From a checkpoint of a small transformer trained on Wikipedia: vocabulary 8192.
MLP neurons of a small language model. Each row is named by its layer, matrix (gate and up: input weights) and neuron, and shows model dimensions 0-159. Each number is 500 + 25 x the weight over its row's rms, rounded and kept within 0 to 999. Numbers have three digits each. A neuron's up and down rows have the sign that makes its largest values positive.
After each neuron's rows, "fires on" lists the tokens most often at its 100 highest values on Wikipedia text that the model never trained on.

L4.gate385:492472547519507464459482513488495529512461503466488506504516477511542509431506477473477514516451499499478514488470488560495522547508480523461491494498508507537504488522492561477476499502517480492490494510480489511477468543490558499493532495481504491475501529510510456508536466501486471491509525495509506523501499484497512444485470522505521442472521523473499511553489501550499484490499515461500482490515524479518453527478465521496521514499473480486522518550486520470511496438452528
L4.up385:525515534541522493497459509521507480499472458459507495500512482512556506473498458531485534546476466465459467497471487529494501534483464520496483487543536485503535521512509507516471509472500469458478516489497544513483502539500506468519498497478466540470501511519516441493515496499519495484472476467524481541480518506484471494459507513515491489478522510476481531535515493496496433469479492475491482504482494460478456569498475515471512471496494490510541484541476550488478497479479483
fires on: "\n", "s"

L6.gate211:530456495528472484484550507459540493482529504509497476514455511433465525492476517489498472510485487490463544499456496489499515485468481498489489492497479502470510504540465505467475512503526486511500488532518504510480459535483509481483501472530515482501497508425505497503520528509523510519515499489502531564511537480496537497512521543509539488506489512493501525504478465501503497499538492493538505470495429480453500511509540539461421484508534498482524492509523519517470457489506483
L6.up211:562512459509490455519522447487524469533544485540522488548508509505502468487504484457521494474473509500518506516524518502477535467514509521483441476525511503471501476494506522502458503481499496491476484488551495537482505549527509549472506493488456516485528498481529486515535553511491566535518546512454486462475496474502499474517553508498491501467459536501508520503528510473487501509494540503502504522507453481487511520491495511494502508506510528514496537484531547466496516476486525
fires on: " No", "o", " of", " Do", "um", " To"

L6.gate2:543516483499517474495511486502501510516514542500506452482517465487492509471475473480513534474551483493516492512433486518478535520497529484498470540528499544550517408464494502488507505528431516488454491504494495487484506504505487526464523495523497492469458480503503503522507486522524498517460536507469495511511496494465533495523538475464550503517524475491498451521517515507468511499507498464496525506511491495490503471512493508545477532494497478528449452503516486498531482462499549
L6.up2:506484500514545504497526504541523538499532544515511491517520487502520547477532479532487490473532544485485489477504486516559497473476492506557495446522518502554526485463525480483523478505503520508515481497497493500496475443496449438491535515517529490483495532491523507491461458438460489465456484508498546484480508516517512522526470513511507516512488479492532479545568515505493474519501490483474492484481489514484513503500488470504534479479501535501493542480493488531498454477503485
fires on: " one", " men", " people", " One", " children", "lo"

L6.gate578:493529494497493506501464515484475494492488503534472443539524500559501498501482519481511512499510543472550534487520487484492489486518530507510461507508494488514522486538496523487529490483480454525481478502483481487510495468498549485481483499506490491524494503507541502538525489478498484482447450537461516522540493493486507485486500460440500481507510509490492430507494548491485522496523504494463478547523514465509511498438484513534481572507446487520472527490502515480489455494452478
L6.up578:480521457502514488546509513492553522490471499503563513497497510486470487510487406504484499513541481515504530499474516502523535508501483455512480511531493476489482564490452456522462498499505490484487520514489507513502500476513473505509443507478492558534466483473544550469453490506469498499490501461495517458495512458496486492510485484497508507510530478470500537520507486491505524515518498520487483512495545517479495445525511496507566535492477503466481487497540493478529521486499512
fires on: "s"

L4.gate561:508521512516490529532493496505482505522501486512530517477468490522534503520510486519459523541480517530512533491498523509533487522474509520510486556510518537468489500486506517482461497498549450568508544508504480492466553505483511517491487511502518527473552537500529501472482463533531459475482533521517531558469532540513506498492497523528526458499497501511497477508467519549483503486548519425469508523499527515484504447495488522520501509477494481522527483496456519494475495483491482
L4.up561:476537472527504519508489491535477550487507456468479511495506455465525478522498522531489470514446515543518502448492534486495494484476473524478528518534552478464497497499508510489480522546515506521507486535522538538494504449465493504499483513481519491476500524545493529485533466506482516515497495514505484520498560483499539472465502466526481520411507544515480509487464509530526478508508519481522509496492495510506492542472502526468493495500504509510545490495475525500540487528531459
fires on: ",", " city"

L4.gate185:489504473479541517497502506469494513476526482493468491465487492474467501512499555441493531464472479469494473483512501537482530524516491509482519513498493507542487530520475500469445464473547517511492511532561465515514551524515527513494484519507454474509529462497495503524482511519529498524515526500536510499484494450505505553538519447522470500485496539462516492473504527504449532492480468479502492506524532483521477443488508517491456479494541505503502480479495486506449526498489476
L4.up185:453503475508543485499489483517487515507510492476489470434471509504481535529521512464556515476471480493502504540540516506516503495486460459525502536486481494471472508559513479489455489455511512499491555493561481511491507469483472518486482495478523513526512467532535484522534482512460493495523501504518519454497489500500520549512498493497451488522491506467512486483547543504492536499466507493524464537481494473488531490514462508495458523456520499524475497517459534520523545508487499
fires on: "ent", "E", "9", "al"

L6.gate12:528484492490558501488520493487487512471498535491544506516540472514459550501481534505457448501489519535522508500510512509517512511508505510470534571529499500459536509488494507496568526467514497509504484522542499515476541489489507510515503530486476506494530543520504478522527506497505498500502494461513507478541556486535492560496516508458507506556499553506469493510497518488501493524493527515505541473489516478510481508470560503478502447484473490519505478518501524542491532503447515
L6.up12:506518539542535459515535526490511530458531523453528513467488492544475483472482505522533507471510506504514515512534505477524466490509503544530528479517458491477512492478510476536511545523496494513490462513496469504467522513529468474530467465522483528495543494509538537496471577519495510473464478492480460482487502517493514453474512540480479508519539497527496491498518482510514500502508502512477483524484481515469521496507461502542473481480469471562499455506475505466527502472530499
fires on: " but", "'", " and", " Tho", ","

L4.gate337:516477530458478472559532560514440481513486496505485483483474559445528495502507503497478503510467484476488490481472512535518492537493427561508543506515502468480495497458483460501505479453516494541513465483499478502474511539526520493490490499505496520489516488457487485504485504529518436484471525501462512503439519490487489497535485500501539483539505513529483520487495487497452499505517529513518539490490500489484517491502516513492479499512504480547484524480479460506471500480538488
L4.up337:478504501496498485504544480464506505524529436511523507492525492493515531500521548468479526508491508507449512511505524490468468554496482518479425515496515502531483493487499505502502511508492476523485526509525515490556532516498484499472498548536511477515524537465514519451539458529500460529504509528517501491504514491450517488487494483504525499489500524488496516511493484492516516508500509495507534516482507504549485557535506546541508517550515460500481509470558463544556508486521458
fires on: ","

L4.gate122:519470497491541481460509455534527496479496440513508479480486493443466508468502475515436503483487535494525496536459475487537537511507507509547523509491517500474505465512487486446512433492498456493468511519524479520527471474502481509486513473516508487499517545498507521476514522510492502495490482507506513502483478504500462469499473536450488508551465553481493467496474509492495501485502474529476509474529512486470522496480465486547526528496490560514511480501456527487459476477479492
L4.up122:546499491497498496501510517501496546502536474504489494503526508504507495452492512498549465490472495474487532491507547510535508532561531546493492509504554549496502484480482475544490492476490519525490522455494516514483492466523488492499496500484447508510506487525505469508520518524478544530508531525502524497495476490515509483453476496510462477506471513542485499501514496490457589518524547561475488510514502497451479481513538473533486518449497504466510461480513497499477533488538514
fires on: " of", " in", "ing", "day", ":", ","

L6.gate469:457499466525564476522512483520534545476487546503531446507497462550506476495487503488466476500515491489509509513527498498511504541504513526501498531514470496530517488509541516503534495463496462540473531521498506483553543497448483528506537504512507484534497519470548542514499506521454475489481460494503475541478512512528509526485524529483494532536544486517521472529488507485526507529526486497531525505532502481497481536491491517497441512465488460500484526538506491470526508471478477
L6.up469:509490476525503511529519476505550523518505484485548521479484526507488504443518523505519503507528486472497527561496494481485484463457487473502514492496486491505489523515470496537453492519463517463453535504523499507457467530479471503491508509499529564481523497507499505480498443473480531502491527500493501488527491553481497484517473514526495460477501472432532448503549485503473483524521460513496525480495462518547516510541470504486555490466513532493498515524474496479521502466494508
fires on: "s", " be", " Year", " Preced"

L4.gate483:489488464516502494467466496521521496459482488494453477509459527493507478462503484544492520521521509516528517477532472497502536481495506463534475508470480469515517480542510482505493525491474469508539507491479537501472493457490492504500512479498507499544514485476479544495553509482468529484504494486480504470501497483470464496468470450462492460447558504507507436533487530504518535466508523475491527500476459481476463497522465500462490560545519467486458503504497500534492504519506481
L4.up483:491524533533515468461520467524518480494504480430487542435520468489526477483479499497524512539481472490517488527507536512482500524459480496517524536528530495492518495502495514512525539490495474536513554487495472514464445507456508531488563482490495496518503509521525528524514520532481500511554506488530536539473516516500498519500486484464501531538506489507491483518535502465518511507473503501504492497458475495499518500515451466525510488518487495516496499534445588493507516513494509
fires on: "'", "6", "7", "-"

L4.gate220:458486486516516517548491494445527492494454480478451498525481518453501504500479496538457526491470505483524543462492513473509538539473534531479484530534497476517503535492527510475510482485476479539457464515548495546489481502540534492491530492523535520509459553478508490521466498519502503539476484493516526533540462487521490471480494489507517497498500530505472487480459464532506532498502541488481492510496511494445503470460480507509468450528464469519512489508496500512490480496489482
L4.up220:510527485500484517512478516449502460478502472446457502509558499442468494522501523534532489504483469456472501474509541505493534560490493527503465523531513458503484544493490527492508480541444523528477467519534516520503498477562511485512540489489485548474492487510482457511482505519465518503495485491503501505559467509488497468454488469510506486494503513526490503437495449507490486487455545538510493499506504488469507490505512515496457494480503488492519497516498509513475479502525475
fires on: "'", " \"", "\""

L4.gate82:518452494511532496460515490501523514544484504521479476519438469511519494451490497522484524521456538485504490509481479503520467529485541491463525485511495463499504469497533524527493509486484465502466537453524492537481491521537538498511480498495536475527467520490548499534504505511497493505508494504488547532515472460505468478472446550508497429497540536491489507517498493506503530510515489455496478514509518483508459526451525530526472520517534520484484461481498494483481457484475514
L4.up82:523482504522503494473471484526521486531510464518501500493488494501527500484515500546533501499464499437504463521484474519489470489467513467515532468529534473510488486522539470530481532488460515476501552450512529501470495528542501501516455480472482539529514481528532470485494478508487517504510482490486505490491511501486477509426487517532457435468527485471515484495523499455495504474457504492500478501462498487494493556515510502507468512502547542485479451478489484495472477526531458
fires on: "\n"

L6.gate592:495491499441499469491556502524531488481460499499500496529479463476475500496484496488517504531513530513453499517454490489464513516513500545479464512473440512526528521484504489516505522473474488441478500491500459513478508517494479509516481501534511530507510479478490509489506506510481506483460498480453496470524484502507517487504455493517529466454493515499493526467523474435488507535527493515535549488488512488511491494516445486473494556543464488551432510531474512529525501462494505
L6.up592:476544498460519503469504525515479500477463506503495514479543555450521481499536516534493497519500489533485532486484500532519524490513458513496492492480509508479493524484543469469508501524521483456496517518502541460501513447466514487540493549494496466475495505536516551521532483499526517479501464506470557483520496511456466503463526471495477492445475507503469477504530492509527491471499536517464469499534487498469504491497453470515537537473521483544524527492481517530537492507494481
fires on: "-", " and", ":", " Total", ")"

L4.gate223:476475499532526489495514466521521530487514458485557489550500469490474475463505497518476537500531569490482528474513469493502489494509485505434460532486481520535492480513503553475446514530465483482472518502498495529503508519494484514490500473514495486534522544464482504485507521493480502500507477497479518505511522484475481464531463495466482483471504539508468470500447495516499493474469478520498534480469506486511471544496485538523513491528467514525513488512481546425520480478469482
L4.up223:518459505489497576488522517512519487506497493504538504491517517481459520505529507503524468482513512525503546470504509487467554468467511509474516502539463506465503460546461466455479492498440519490484472482495489537487471465512499503502468486511525505505496573483480497535522462467495524518499518489458503529474510469478513515517470516512496435480546522497494452516462493507538479500501473501492512463488518496501505522521492466522464492469517530476471521490489510483494445505472493
fires on: "---|---|---|---|", "″", ")", " GD", "thi", "th"

L6.gate544:477450466475506523515536505488498491457485505488479515501446506467489530500475513517491494466493525531520514465509469507515533511493513544519488512489504503492505525525492523522508474485539510565493534530490478480482499552519460482472513497496515506513489505470502446483508504526518499478502479487550506514459500501527494565484477540466529490481495469515492530502506520489491499520560454479514487472461519512513513511497561521485465487503470492526539448553538493534458509531501466
L6.up544:551461495490499513482487538510582478512488495480486506513500525504520499438500489497504501494507516521477442499488466478513525434489519552450477515468501518502473501505496527436520496459491533490489487495489501529504504529535540517521499491492515484499553450500484464482454524485491498485543536478544474511531484461480517497528513487477482492517510495504498509474501514527494523534509480507528496510518476491506486517453517547465485462462534492503513492494525515486529530493466456
fires on: " same", " first", " which", ".", " next", "um"

L4.gate326:457472448510531472466520507511511513513474506504494519476442492555551484458493507506490498486503466498473530494535497490511485522548536474497491526515497527517508464484491470481491486551478453495472514542480501474478484465492488471529484508525540444540514483494488533478519483468483473475513490477521502540501516479483502518519470489476471479529514452507438516501488496506500498467481504460504512535485487480509471527524477495488449506506507490523457489534485488526508493428496527
L4.up326:485549504505560482517507488509508515506438499506524455530552506495513512497483502523519547516510496469517517515516522514492516460501465489484484515532520524481512477553550517483510514547487491519479539534460521531543504490498515507508524535528465490515555529453501529536493449494528503474507516518494548497479537463488501499448514503462460533500469520501483512500490502491516474518477532520494466488487496489486451531501486480541518473511441504522515527518486483488488501487486469
fires on: " be", "3", ";", "\n", " include"

L6.gate503:473494475458512506460510499511521529469476508515524480532507456534515519494503547457487507545479488531459524457476506523495518514534475530450483527503497510539519465483452515508541502459457477503494485482506477547526485523504507511497471478502467522527518490515479473542466517508471478466499525507525487521530500489496497526481485485512495505492525478542553501446528490502505536500514535462564482505477518480517469502528544500489531509496502472525495486485515500523529470463472550
L6.up503:496511506488516530510473525488516502488519507524527482508512542468506511519481494457457545517479513495511508502503442499513503501521529479471511513519490463520485514495473470471453433492487504478466434464481520541478430539488482512550525506556508545478470500500504457470487490491480524544470482473459502508509539481513487498507490521491496526510492523518488440489509477505466505529528506514496521512506525489523461506471448534474504502500508481520462476457468495483479489517510530
fires on: "."

L4.gate70:486516462547506558469482525472516532523480498490504468514498504539507542482480523541504515505498510550490489461490495519508460509483479536502520546526507504496490502494487467513497473493495482539526503479527462507478506501506492499500465515515477488546521544524479515520559535526489491457487498513535533504517542487465486544443490497520458498516496464512515483489533468515519535527509523428534486496499538494504524510495507481509482523492526450471478485483501475509430469511481500
L4.up70:488472474488510457535508525509543547498521524539539525532506523474520511454549509523470534499519488509490501484532510492454545448450503514505487519510523508501481494501475482496497492485472508511468499470507537490508488488502510484523467512497491498506498463520483528507477454485488508554504492497543445546457500482484499519459550473549484481465508454510538475460495485496526510502541516485490494501494518498476496511497483481509471478478487532484509457444523498468491473515551464
fires on: " |", ".", " has"

L6.gate176:470479503483504495542494507475524496516493449465502498491479503498538505456529499492515509546500530496475494523501442483512541522486517498453478488525484485502536505516512521519492491506545509514503496466446485525513508537473537464516502489482535515513515483497495519472524461475495484500475473475484515498508471487508500471525503486509533496451508528453501439439483466475486556499520479447487527539523498483491471551476474551477528476524527489462504487506481531464503517497495551
L6.up176:489483477535511474504513486507520541494487495519505529492521484508447533547509508479502520443511451509481540521552491469479480516492516483525502481534436512487475508539511503456469481520472496537496486545512512484516436515489505482504515519485541454525447489483539482499485530536458516475488482490444521480513509498506493501505498508508479528466541526512505478552497455479486474501491513498511473458532469508469497544488516511488467499504519489511504501490541512460493447482499493
fires on: " of", "e", "i", " |", " "

L4.gate208:494458444504523478504514509520478501486492447456539496481441502524519499490491528505475484509495549485510494504494495494496528471502520501467529549524531468512497491452491519469486484549470470508463517519511490466501490463443515511540469480505497502550489504501524541481487498490461488497451488532458498483481499495494492493521469542481500499483516521500480484475461484453446516505538541472542489470527470491509495450488490510484484536530470476526475511498515473550511517496487525
L4.up208:504464489542505534445536505505429513493449538510490521488437526512482504517538526510497502490508473502473542461504530453485554475512496522482518521519512485496482494489487476494532512526462486508459506506502463517503497538493491473525505449518501451463490493466523562515479467523474496512483507542505479508493463497475489516540493512525526508478512557535498506496495483480506518552507486539508449488523495528492518469519518490486476528495469511498530512506519465494540508511517507
fires on: ";", ":", " and", "(", " Candidate", " ("

L6.gate64:460527505536530515474521462479487512478490529462498521485491480498453512517464528491470453501506505559529526512508541487533498521518472484521510519533500530483547534496501509479525482505525458511528559507457494530513510485485513509501482524516518505498520507464518521505515474556492444459501434516480524476519497491514499495485499533486511521511473494510501495520480495519503531500520524484464484493527471474536473484468510575535528456484459460466514512514487505532491495512465527
L6.up64:515456511482501475512511497518477486509453517544492529534528552503528465490529475516516523502459485512524505473463491514491492488531514498455554561467486485472458507474486510477514511511513506496523564524473499511487516494531555496532481526483529508496513494508453528521522524495510467502483548510509491528552492504487489474508486560521458489485489524537469522504475508544524495492503491507522487509500482503495505452541483505517523573534534453503484502509514500537505476485508492
fires on: ",", " as", ":", " and"

L6.gate504:496524483456506491494515492525547496493499523511493481530498534521482504546509459486492543551507512573504478534506464439506516506511488473461490521526519508498512461508536492439509480481491494497518534506488478520518484471497497482505503538524539482467499476508524471499495511510495465522464483460453520546490522495489527494536474522477515485505483536465507460495503462518493478502520484503517533498502441489521479506459500504522503497560516512521505463522527515485522488467457562
L6.up504:521509511480487500490529475490453536489508517485493500501472507553480485488505495493477498497512501490456498529486534506484453458505514480494468485505488501472495479471525474520510498464520532517489520513490527537523501501539506484487511483498512454510456570484500551465559475478543491486488491486504450511454518509514497511510488479510495484489466473557510500481493507472471497508518484480525595527469492493436459492534507483497476464529541517498530499498497535498467531482502475
fires on: "n", "w", "pe", "l", "0"

L4.gate409:477497545468495546544515473452484512538508530495487494470460477488523546478491521471489500493518512512498497490448494478529458546501477518460477521515507523491497496510505493515492517512529491505546538477500483482474546480502497518520463498526550512550508474500498497482506486560493474473492513488460504494525529521521510514528484523524580531503520502507487508491470459515504497462558527468535540495519503511546510495468514513508521484450511492489493499500511447531488505539479494
L4.up409:485469535531497468522497519502515532542462514462526513459499503465525481511490519490478498483457510470522535521495474470525458518472490526489499495538513495520513464505511513488503477482500507546492517485540446501487468524495519499509499542505517469504472517538511443527572495500518504523491511511507495503493493432475521500507502449503521476479462515536569471545523483516507539451515509520506471499494512517492509534489484513534495507445500461528491483469506524482469521485516473
fires on: ",", " "

L4.gate547:506522488521489484513531486465518506540469516498487525520538502531512540462483491507503544503446520483502512462516552507543529506515506543491475528496503501467502522440518540470530492448498473525496520485487499510489517478485527501505517472496507528494484517523501516474498541532442476481496516534498519495507511503552522488491502533503494513540494495527479460458484544516497560533512525501491547503475474482489470476486513485506500500502410470474516514486470509501485542505533475
L4.up547:518502486499485512482525499480505507508514526525495519501507500491514523496494476493542492516504533540501509501489513454523561534504506497511493502522497473516498566482500497466533497423507457523529528496457481493493527451540548518518515461463508524471486474511509518519512491527524492503503535535513512507461527514519524519479494512551525486501502493504509466473537477514488507485526508469480458525468500518478474480474515495524492489508470486423461505450514424516479521525541488
fires on: ":"

L4.gate457:521495508480509512492536498454507533506477531536514470511535533467474528477485491490469544492491560488485499493495516493480503427519510533439483523480498486525507464498485493502527487526433487518514494495527482512443457477526505486512459473501494483538465533503457465530532519501529500518504495517522491495513498483482519493488495511517473461562528499547477484488489524495511565525478548536511512513503478483498484468481529497511533486503495538500524458492534497473489482471504495
L4.up457:481494495533492488491499470525502543479482549527475454508511552461472486491490474476548515495506508526509518488474493485509524484491505491491508482507469489500504486533494502489446527511490486540522518485517534463481441486561499452511463472502499502544502482490465534550500486504505497477493543524515493538444479514460504520458463472519476513503571461484489501492500485518469488476496495501457530492495510485487493518491456491535529511528522502449499489517507495434493474489523512
fires on: "″", ")", "′", "\\", " Finland", "ova"

L6.gate10:494507491508533529481485525508536503458519518469450484545486509465472477522479469499484483515511533504523491502465464452511563486472497491496499560523513517527526493539500539473509530467476481479499525510467511565509509525463466524479507493501529534513465490463519503488471510493485515519491431491501517475506485481516494515516479507461459527474521520493474493480475456489501537510546508527514524472513507471516461488482473509450485513500524504514472530534515532534458482480488508
L6.up10:516503522484499515484446504472545482520510492517484485529498523510509484526522478457493521500493492501490498503483490474486499537519521512506506520513499440468482527470476514492490536471529468487504476478521511513471551541507520527480475480488542559498480509524505487515474556440539496529453512473547534513479517441487504532540489525475509490544451497502520514492503513503488506539518539516480535457513457483498482462478476486516503459482492506528463518474461507508457473516493506
fires on: "'", "cre", "up", "0", "pe", "cal"

L4.gate441:500547534522479506497481483518523476500500504486562542477519486511512493510466534524539488503500472511499526525554464488495485498484507501564515454462504509531491511510499456522561499487533502500499527473516515471493531502523471509499476543478495531488520498525477534460521527490494518483500486531506464486484528520448494499502524492477470478450521453509494497471501479462504469499505495513495488497534443502481520505531494498546504557482571516501511488487507521520493507520567484
L4.up441:491493506465496496492532508501496497482454536512509512481516491493540501491472484435540520524450462520488530494514491503526504525552513526498504476463473529531500508512466491521550462502557520505493489491525453544529529542499533530473525533538531520517478519518511483495487565496507475518480504535503497480465488500526498475536515527497524466485510500492495516505526515534470518506529465507491528492519446498487490432518490481555513514520537477543520484511503520511499504492499542
fires on: "-", " ", "ome", "qui"

L6.gate614:457486494530509532469531453483484470495536502473478484496479524489458527483512482460466479490503490516470494477508485503528533489476503479518532488524468468509484468480454497470540489492533509468497469528514504477524483502517491505462537468515483493490492526480496495510536517478531506541500503499493512458507472508452500497498467493494511494492443487443504500545501489514525518464465469499558527495497508482494473469520505474512492586556509520459472513546536481487470520514473488
L6.up614:520507520494502469532459507475498523504512460487491516455544499480456511474490522480518534502459495523533492551509517510482455514500454510515529472517462517479489505510507501579497506480483497519480485553476484454488502551477485522484500482467503485511520508469517499477476478488466526452545488521457534510512492522489485473520546517509501483520470523486540471495440545510492491528474503518512468475481532496495512551497509504477492504486467484504505544511517471452485454513520498
fires on: "1", "2", "4", "0", "8"

L4.gate410:471489488482522497494494490508468517499520489521470491431513499539467464450502478523537496486535534494479527465483486522488517488477514447528484512496500498484478479532536552489539511501478491509527542510482517477512451451471479519492493501521499475523463509470476571477514499471468500489494487523492482485523483512499502485494464496438522479495509465538482467447494512503492536510525521500486556498482461492528538517495467499518497549505480533459538494499517513489543473510501522
L4.up410:547503507523512529478518472511516498512484492495434521504466506510524493504525554532455505502523490480517497480482495551480525491432510519496541517526477524474485494499458494468531495482486523492502522519487491511503486506510522468517484519545484499505468470468457499466487527477489517482531502505517438506508511475550478580510496517496497578501477516465477516481499499503498455508500505530531493514480484471499504486500505537481498446547501493523477491473482481510470519506440487
fires on: " and"

L4.gate515:493515527507523466483548469511492554482467495488481492478510463462465484507525509470516474505480519497480504507469493461509549482491521512507500479445494537481486474479504519466506471489475486512507497547541521522495509577473484498490499490543536500505475536473533479489482495507503448533489493512487504524531471528542510455500490527498508484530495520521513489474482529516461486527484509522535485495514522502491492478489475521556529489527506510509527501545458419470542482522503476
L4.up515:516512532504494487535529505484524526539527534478502504563511469492493476479506479512520488512446521479512493499491509466475464512513473532506496502482517529447492523540466490502484461459513569514521487482525537506509558519473484504487511457472509487508551493507497489488493515509502492526481501486537529491498538534509502520476509483550526483529500531508510506475499504519438479510476486480537472468501506501486507516498459491498492458439543492472486547501448500478500459484530461
fires on: " re", " of", " in", "re"

L4.gate289:476493492507522475504518468477492549476470480494450515479497484503512464557513509504512485497485537550511504503544493458495537532501479475523520492526491527504488538466535506458533515490460481540503516524539485459470454486496514500481480542480483508502485522514463568514521482480480503516495492543546506551531509477469495496492531525474488479451460504493546494514481486485475511499488493477510481496494475485511480494451487489467495529554515477511500480464499505505516556535516524
L4.up289:468467466456510471487497539533548530478478528508523502515470446481480512500516539470528533513509507526565506489527531486499492496556484473467507507467493478491516463469499475521489516465511485518488540498498486502436529522516506516461527517485527533511476519472498484504531502480503468485517494474515478492458521428476481528512492488484489511508483519515537523510512485483515489473438510520520505462466500499490480492517470477554486458493471472502497469536484508518486509529542502
fires on: " ", "cre", "vic"

L4.gate74:537525474529506504488512449460560512493498523527478519544537471495526502456463488501494515497516487514534521436496523534524509589503553544484489514498522476527489497497490502518469492495540519505519482465521457551456503494533490533494473489500488488476500493496474496519495504485468503513475488514521544477536498485517478511499503499540473512515528519495473498431494497504529502513492520546482468503494515499483498493486496495510531466468493463458540494494511541458518485506531492
L4.up74:540558473515520503475501479464510510495495482537524524507517435516520515513467529528489477497543507508517483475477465519505521550467541467533487504510476485475507493489540513526510471464567480510486498511489505495480532475497496485514471527462507567453496569497533490475493469497491472487481481493540518477544501524549505509497504497519526551484514450489508520475511492521511476487505476489508526531507509526492509517466505521507494487471472482456492534501491480501474525541536487
fires on: ":", " de", "9", " against"

L4.gate270:520489534498505513498488561481518466424534489507514502499523510476458525528475517513466521550481503496481526509496500468492445509499528504443528470507490490488506478498506489544505514531497473494468485486503511520486511475496523519548508449519516540514461545511500473537462548494485497551529526550493531511552456513499507515503489496499494511487518465497461510514485515514505510493502526486493484474474499482495438461477477517510485500476467541509488448499537494463488468489482493
L4.up270:523480534504470509542468520514518501452543499505484501518506529486445561531546534543448494545468505485483535494463493447515478511508503484479515465543476466472522506520480505508516473492539498486501502517490495560527513500474562526523509478507499515531504533485516529512486530463429474533517520532502515467506496508514489552499503501505471486491506498497501481511500524521505487521505530501474470470486513494482480473468478499496456498484455485506479490495528511496459535515473476
fires on: " \"", "1", "0", "'"

L6.gate261:533469477491523504488493483537527548492485526499477462514536538497456482510463463457484505511483497533498478493480491504538537460462485490470473555506482485499526473515507536490550504445519509476543510510501522513498525493495514492483516487535464479482450490448528536488476491506460491496468488499461473505514499482550494519541501513500533502508530526530457484455492453496543516508492509488557510466514514486538512465470522505492499532493497508526471475520523546504506499471492505
L6.up261:470461483435472476461530509464507471476479538531458510494450510505487449486492496471510531487459514509467517537488520510455499496503451515485508490523480536484506500471515539502525474488485472511526534524488487533506506505483516542492522484472497470448529501493431493488444510482511525504525507500474475454510532531501522508485501509463498476453500528493479535463483465502459478508493547497517532481463550487524533497496498491526520521540520489508506515517524494496492484512518507
fires on: "-", "ra", "e", " and", "n", "g"

L4.gate90:474496523517544470534519492454516499549507525462481510501479461527547496486463519520495496527486522504473493492474511480476524481473520546468528502511521476508470508506545518436512566524532472528522508510511490493478464480483503580529530469497478449518508525481509537497475516507458530528501484488511492514495528489481500532452494481485552449543494486505460481524506498503514482481489528518510517523500515482530488513498495474502551503506472515494495499482491455537498533500488510
L4.up90:497472491497507484484536484535499539524476415485496452489497482521529515464479509467528515533479488494524502520492485508473546490467521504472510532498527527507516503511532505470460529519444475513502498531485483523500459495430494516497537524551469505463485519475497535484458500494473500506494490482503470472467515500500462482481498525502466478468491540499506470547500555474515481499438530524511489494522487480516458498487465488531485466483517496500478476513538508509505526478469488
fires on: " ", "\n", ";", " re", "-"

L4.gate209:503493471450513485508489510475506492522493454472481507490472518487452484514524477477493509513477505519544513520538427452517500474485552484495528479436532514500485451479500469517477464521515496497525510514475503432480464502492498539521520487503527515551496510543495515462492482465505494522519475499474532505494500506479513509502448532486507435524518484466494492492482527491504502507509492515504493479508500491534500425512494509487487483478544503522482451545516497515514468531531491
L4.up209:477505518476485498496493511497499478488467484490512514488501507463489521511530509505498532553510545518526484503530495479480505498436483536515495481491485507478503487418502521535498510520435489498503508548454517466472454500492499480507483513492517512444537519460518538451509479496525487484500476525481518494508552501550473506527477508468478502481502534524522551489446530477511538519468485524532507483474534519499514520521511537472507506552544509504483506536500481503454497522507502
fires on: "0", " what", "7", " over", "8", "1"

L4.gate626:487473480496529535479455451502493535542483461511527483484487475462519515554542485477475521494497512498496485501506516485525498504499533521476491514469474465478536495462526470472493482558482471503439491546514462496503498522496488512517518496524511498530485525484451506508453513532526535513499500519482523489494480486535512505513532525505492502510498546506489507502439473465517489512469494524514512524513499500446460441514513513487537439532506494508521508513482471512444463471483488
L4.up626:534498477516518507480527504493482505501526488503485498578490488485482499507517489495574486505512539512515470501551524529520475528498539491541503462467486509524480487455480524526497486508534511524528511487492526509505517499488486500517485467446541516492513520479525491491516478505498502505462514541517463476509485511494501460489507508519524491520472514469547521470505498537511476533487479502516526509517455523535477516497575497473472547508493515473500555499527466553506477555546515
fires on: " Car", " by", " car", " Report", " Camp"